config = dict(
    num_hidden_layers=14,
    hidden_size=512,
    num_attention_heads=8,
    num_key_value_heads=8,
    head_dim=64,
    intermediate_size=2048,
    vocab_size=8192,
    hidden_act='quick_gelu',
    norm='layernorm',
    norm_place='pre',
    norm_eps=1e-05,
    positions='learned',
    qk_norm=False,
    attn_scale=0.125,
    bias='all',
    tie_word_embeddings=False,
    parallel_block=False,
    init='normal',
    init_std_qkv=0.0305,
    init_std_o=0.0379,
    init_std_up=0.0436,
    init_std_down=0.0436,
    optimizer='muon_hyperball',
    learning_rate=0.00722,
    lr_mult_qkv=0.4,
    beta1=0.95,
    lr_head=0.0061,
    max_grad_norm=2.0,
    warmup_steps=200,
    schedule='wsd',
    decay_fraction=1.0,
    decay_shape='linear',
    final_lr_fraction=0.0,
    batch_tokens=[32768, 65536, 131072],
    max_seq_len=1024,
    doc_mask=True,
    train_tokens=444700000,
    max_steps=7119,
    dataset='wikipedia_en',
)
MLP neurons of a small language model. Each row is named by its layer, matrix (up: input weights; down: output weights) and neuron, and shows model dimensions 288-415. Each number is 128 + 32 x the weight over its row's rms, rounded and kept within 0 to 255. Numbers have three digits each.
After each neuron's rows, "fires in" lists the words (lower case) most often at its 100 highest values on Wikipedia text that the model never trained on.

L3.up951:143141141118178142157185137124095151101072162171168087104141076083124147059125074054141104134114111112088181162170150127123133089143112178110159151149149130124130159148145040081143085154131166088161117169161143186087126096104073119128201110087136155085132175105115145109166162092163202116135065120115183078126141106107109113152112105123093141117161135093103075114143179101132121111220
L3.down951:133114131151104123066044166149105149155159106099151157077105111131105113129128141129107149087149122064115090147135148072098123127047097106092154133087120122178132121128140161163107121126107141164062138111136145095149133155176122156101143150141082097210126081161077070118124118153134146112149171168138073148153096124146190094087149138130132112148141125138191154122099135114162089141093
fires in: "of", "in", "the", "from", "on", "for"

L3.up695:097146133089109150087117148211139170164101126170164166067161119134166131125093130145189184120160175186131165092099097089190141093158207093105129075146106039156162140159143167165091093132115028178132177151118134139183085150150140139131079090129139179132127114133118080137109172120115186131130139150167134166088120087097122139139085152109089175140124182190143189124124130136168105103152
L3.down695:181102095182150081158156135114186061125100122073132100208093148128118152145117081072164093116177062121104151125058057107058104121155107181063113135135132130169163137159071092179120159069137117100136155111164148146148145118115126138147106158140116103194127112111126155095148107169217083129149073072082083124124129105129070079155147115128065122111101152083088120134154132177118075160120
fires in: "as", "an", "is", "a", "and", "was"

L6.up928:176109132161118116139112126099142191196156140071120129132175090144135128113079163102076125115151142141169097174164133083107138128119049103141131117110156158068143176163056148128138089147118199152143142133174196128054089114120146117159130098176087126095239153139106133129175149109152137137097170135110146076113079185145121157131099111149107143136134110147112134110200097091120098153076
L6.down928:096101105103158099159188117102113099092157120220161091130124165114130132130127160147166133083143137132113128093145149160131145085111181129108063168094134111125154077099146125040141138152105100131149139062160115114169088124135090113054108146110136145097142089135075192124127107173130099144194101116080172128122099074109157111160142146064080174071147179136172133153065157097139157083166
fires in: "of", "other", "among", "two", "several"

L3.up1958:176149118143149132158123159095081109122136169093084113131082138063136087097133127143128148163113147086116131113092157175113085065113118157137138136210076077134087148081106065104143090066095180154157110155128130161083159132142134123159102164125192090131179135044130122119169162100093182126125110072096138107143160125132100144107133108114176136096207141103140122133178176226114115116115
L3.down1958:145111062134104134101128137152165144141073139181133164140174144173144181132138111119128155119112107080098121161100122105081088108104138140175101153155139169162104129177189132073054117166144090137059077128153109136139046160045127094127114123101085093095086103204145138108120112117115152119132105157126153116148151113135100136170138148104129089092097136118097170117130151093157105142158
fires in: "as", "from", "of", "to"

L6.up477:092144086155064130113100110104111158154134027137151119143179180141080109167117160126119114147129104108117160173114180133152115081126158113079081106114143097154128163156075115119100125196162066118123144121090086133073132131156147164150117083135178170153104087100198158169100033083081128133042141137158147145145176079123113131059137164092125108127183196132113125142119083188062121093135
L6.down477:123177157148145104152120140149137120035082089088144079164065118170168133124121135108137116163148114128189117168086121121125125148111120105126152110112126084124137067169095155108135137113165155126108123130103120107125082158120168073075145146166155153153138154192113088161088208114125126132107124125138084124144134107096132130092114156116128097202089138145095185061104094124135140111168
fires in: "to", "and", "not", "t"

L6.up1367:173160103145098173128136145147094089099120137134181158177102168148158115109095088100154097175149165206128051167155115178115122127146126123086103193122144126194130145194161069097071171136141154097110099149099162127115148169079161108148111116126147177207154152092137188170145157157138107111113185103082100151164166130124125142160150172109132128125135196144128140099132138091139129144115
L6.down1367:106116122130126019075161105132126118207088137174089140098146110112121148127154092096147089097124097084085069106080134122112120079136114158191144091120111152119112101128186108140147179141107083079074127111120063102192134116175176149178166123099055093158140119131133094120153087132098113181106077170098160088085117092114156120124096162137181203118093075118102144109126201108136082141107
fires in: "of", "in", "to", "who"

L6.up1678:120057104124093089148150082137070133100136178080165111080124110100119162140107190160130116178122093112074138123139123139123160127120101128108093126160107102128137132137139127101127186192131093174096199099116161176123123140190124158109179107151113129095097037127153194124176138148159134102099140115131058110127175109157158098106153115112152075129144142133055088154099072109059147141134
L6.down1678:170187098116119172104134121093108143097120143115109129124102133182195109111161164136187103173134106148143129112166097115175172143140126071049129123097084223128102119096094087098157125136133143146098127123146100133122111124178118085105155138178126177108161136169111126122151087175078112114134159116148177140159115137093112098116112164175139094143099146156128121071150079084177169072185
fires in: "in", "of", "to"

L3.up325:131157167085125140177184090148080185143141115124126130104225083127120106149146104151138157119159104125126135121120148087133151111113153107164151132103111108120130114123142090070115118151112169122107171114081132133115055119113146119137118139096148184125164082141153150126141085088139074124105090158161166172167090071090169116092087139159119129094146110069107140171137058122125116111160
L3.down325:146156119104122165183168059112103109168180139190173185091136062158129091170130124127149165120139118160141147127106174133118183117117151087136144156131094153130109146099148099073126135114095145093110153084083140136104117140109121110129111105154153177136148040124124176152158071155105119129142128171185137156146087169120097140101101148148099138146142167097096176168174043110120097138120
fires in: "in"

L6.up1092:098152122118109109155130136129124102070066185125124123171095153106175149120121142145117087139156143158169085147121111148116155057137110138073140140144159091124121117169076079129101148150089161083127138123137116196128146064133111177168073063088113157151152177146117144175113088157176150119146174201102131145179157138079155121146119141128160158139054118185107123181124119070102131202061
L6.down1092:103073135082196149118117114127105125120110122113139158102124110151113144101138109141142068121182156156097106136172136140123130071211151199160149106072162125132112072121132115122085097101099155121082069164128139119131108107115097145157134146071117135126139109125094129152153114148119150105096094137130103094132106164125086080128155143193133168125013123117072157135061124174139137126125
fires in: "in", "the", "on", "at", "to"

L3.up1508:143107143079090145106112129144144150097095148113117108073109113141129114127140151154113162131164144114148100153133106143103118136169121114123117134127118140135110142171105138110157112152106154220077081102147177132101117133126126111130073123093162100071134177093168118136127102105056145193125156116097109105127139157088101167129121091141187127105173133114077128142099142201121138120195
L3.down1508:092117180112135065165102161068161139172096159188129139162136077101104133095094096162129141155166143132111112075103114160154086119081159105143118111146106089165105114172146122069090136117148124100104094106098086165176138087152209169130162103084114184127117159139119164093122155097182108095130200097085110100130197133105150166144151152148162147122094144149064109166130194089120094113085
fires in: "of", "the", "other", "an"

L6.up1693:094085145127111133168099078140114130173136173140180119130082088120112109145096125147125097122120123124104106164181160190099130100087061143111174116095174078093077111207117093092158086111141177161102114175135147159134139153169139147192129122105114164163119157122136106146143128130106157152099161189112134052148129111081111116140104073132142109106094145155105144147190148148133152112176
L6.down1693:094128083121175067018128103140079104078108130092068121117173139147117126084199116094111110162148133143065180115097159085178112093121178110167143125084142102219073100073157125132048119097158145107149095119092044138102115108145106127096142114158121125057155091144168132137119130109114131120173089142106132115133104077141147165135085168165119093067152138184118113156102120097134150124088
fires in: "the", "for", "european", "won", "a", "in"

L6.up1372:150165126103109173096106152180111147139097107116137082115118158131183079130111143161186153123118155126140112146156077136129102143171123127098159163116161170158147098125077102113144167183077149130165122119132074148122168127171117120075106110078142167168130132159105127144101128173128159117111165129159104109132161072114179172148121152141126166139126138170036091052165056086137120114117
L6.down1372:091137138096198090191193098097069152134119162109086123144154110138096112146127098149136106091160142155106128059180150151075104118156167146203145111148063141133046178110210087117086133087089063088129078123120130056059101120102097136161178123096141174107130115110126103087107134092107136138088104118086124136159137129193139120123150119164145111122142149086183144187062146141135116156151
fires in: "in", "for", "to", "led"

L3.up1093:161147097153074166067110158089101114083108115176157130116104159145093161192070174200187148109157164150143079092142154146104117080160186148173127179138124137093132142102128117181157104118167096160152076138114098109098206194138149141113127148097161126161089082116138160113096085108063132113164147136066162177146180133154156118083109196137162174125087091155135111151124108123103092154132
L3.down1093:073150165159168050141171087106152106139153145163124095080121098126143125058136076037149157179135126165127116124140128136120102089054096151146111069125116107121125186101134125116087131172099164128115200123096110090195076078140152140101114126111150114070160135151134047163090141180176136157121124108149138095140122163157161145121141149097111109142131137151135142129149177139138157123143
fires in: "and", "or", "of", "that", "for", "the"

L6.up347:144150111146116085165153131217141150208234161148074162151189116179107106110080123196099105096128104156117116159138149150120158149061110119121133111130070195142135123136123145150177130135095132137139171194094156135125087074129127151134142096188119141117108136086155108104165176148101125121122144103103145144166111125152112097033143097100145128179158113125145161127153174132146193065107
L6.down347:062156123151145205110143079094041062100082104143103151124102180127130131125166146084157083149138145118138061082159114146100141114164145173151195106133154107065165091126141197157115142132134109075156104113140150098118134125159065134133127164086097110120100114095075131163127089122197143187135093133138165103097074118108153119139110141145151135069095150104060105094122073177088092169124
fires in: "of", "as", "be", "from", "533rd"

L3.up482:090105141122177186182155060180132160143098104098088156143131093178145094129153171108160136139054138175149146102164066111194114116123124141113098163198155079155199125101148142178084126104063120103202117180161128139087070106154122152128093129124179152143159104152111124226187099164111164105122069077071145140168087078137071129147096131148129102158089102133191133013175132169138153134120
L3.down482:131178127113118139107100182150104109120085051164134085096151129121056128111187070150172121157169105133075136112123140211167105141148135134092122093106134148128094098189141097080147140102137092169093183128134162149165198190136101076124111150149100095114095108097083120134120105092123123167130135154128137102181165104026176153101138139156119145157157158152083101103085145153085074108189
fires in: "and", "as", "while"

L6.up225:166090126109078131163071173123112076191114116173129145106162113143098157110096163096103169155152180054115160140051105147098103107130165107058110124120071133134145107066135101099108126098143098124110177107146129142061106078171143154122119160117128168109091098125058082149139155117142099123141123126142147106146129130100165121145148078067074162078111116110116142095113178126144095206154
L6.down225:161116108095149122151165095152080160112129084123108116109148111102154098166128131108137099160086160092116111107128122171208130095113183119183142086168179111136115126117135140151111165111146117116187108161134134117093121083137101134127056133114176093131136124108194143113154115184146127139146129152114112072102131136151086163106143168178139156156134138093180122144096124140094164102098
fires in: "of", "to", "from", "on", "with"

L3.up1500:109097149104097122101117147114122106084183103113168111101110193081065117144099193108141098131133129130137120113137113156089094106151163142125100176147137070111133112137122120114068138073141169171161126139045141078143130143159143156149154179127082091149075164104109153073132120162127114077125160114136191159123165109163127070108133103144094189142131131094088115134135079135158116142102
L3.down1500:161170102072152100113105148186172170088064132110104111082125072147125144162181121088221141134078153077075129111127163117130073148084150165139136109093133118124110120119062104146107092133166137124146155147202095096093091093132119118152122137088120086111124083130127132190104130143100151111069141135103109108203137172175141101069157130101141112079154157144136084115142117145109141048125
fires in: "that", "what", "is", "the", "to", "from"

L6.up1125:160121075119175145140107132146130149101135132150094135135139102115148179057170116174163123166181169164138119140107100197129142096158102153120154098137112028137134055123119062125096109179145139188152143160142097101078137105122083101158179186158114084174116114085124102106131136120083170075093132137098102154145178148151061084096113136037103095153143020148131136131120097136133051148179
L6.down1125:114024116128081193146122134120148141169126159114163109151157114078169082144088187184105127141068198146133136118127156091190117085110185117144113137137153176187171191069210155143100143144182162110134108121174123163149145103089153186149089149112125096128110095100125146121177142168130103106153131151087118096158145115172149152118131137157154159090079086096136100135162131101104181122124
fires in: "and", "as", "from", "of"

L6.up711:143119150110119103132148076137128147151146173105129117101108120085126129145109124125111142069122134121122061123124176110070111154086125131143126158084111132130135127103057115121189119172201124120094099128110143093081075194095129081080129181140114068136118153162154078083099140132132124123114133116084166051149148121124152092160106170094133109046084137134162109119115146129200163122100
L6.down711:124187157108142078164145124131115099086164103147176066157120078133149160073195141146176153149084106076146129113197190122058107150161142149135123161092152062125133140113088164149059159092095129127185182079122101143118127174141112134082164079093085180153121120149124136162131135130115132143162136096105157162080163145135071079136151153120091108198081135118165111130097057106111144176199
fires in: "and", "of", "from", "to", "or"

L3.up1108:145094120164132172165102149084120119089094111140138128137068111159133076100152088099105199175061175102075040071140126142106148094069128102122111112110164173098144106135094129137116065024082133145156082105142081137054110136141150070141112114117147146202117108141129123191150135101130143124143124141061144037141158186142148104169156120128102060094092118131202135130162091126144067072073
L3.down1108:118102106118155149115052140111119099119176176057113135128176147157099078101182124143146122073115081126105113113226103109103111147165186132105172092110073152087179154130089162129126136081156124110088130108119152122081177036117178055124144162136125130105153127167093140132105110103134094175153112153168068133164143207193110130171167127159095123163069133144166172108126147130105096085113
fires in: "were", "place", "medal", "from", "the", "or"

L6.up255:170124145117097104190140134121120034143116156149096188143151134089162095103112103141115152091162186119064118151115072162104157074160153072136091142203118138156151078138154127110188201093139149076108113158141080182062102116143117145147100121140083166188105123132110076107141127109066132171153097108146186106178090096148090145161126128148175096078133164104095148131106167155108106161112
L6.down255:107119104106043067124111100117125166124133132154138184134149159134105136123142090118132094117164133122128092069149129100144174092205087144178127060140098179144116207116184057144113185051094109105118137086107166110121164105110139149152197123084126108190143156102173091067180123107120133163091128120058131194148196120136142122129114196179107118117099173055161147129139159148190101140148
fires in: "during", "of", "to", "in", "following", "from"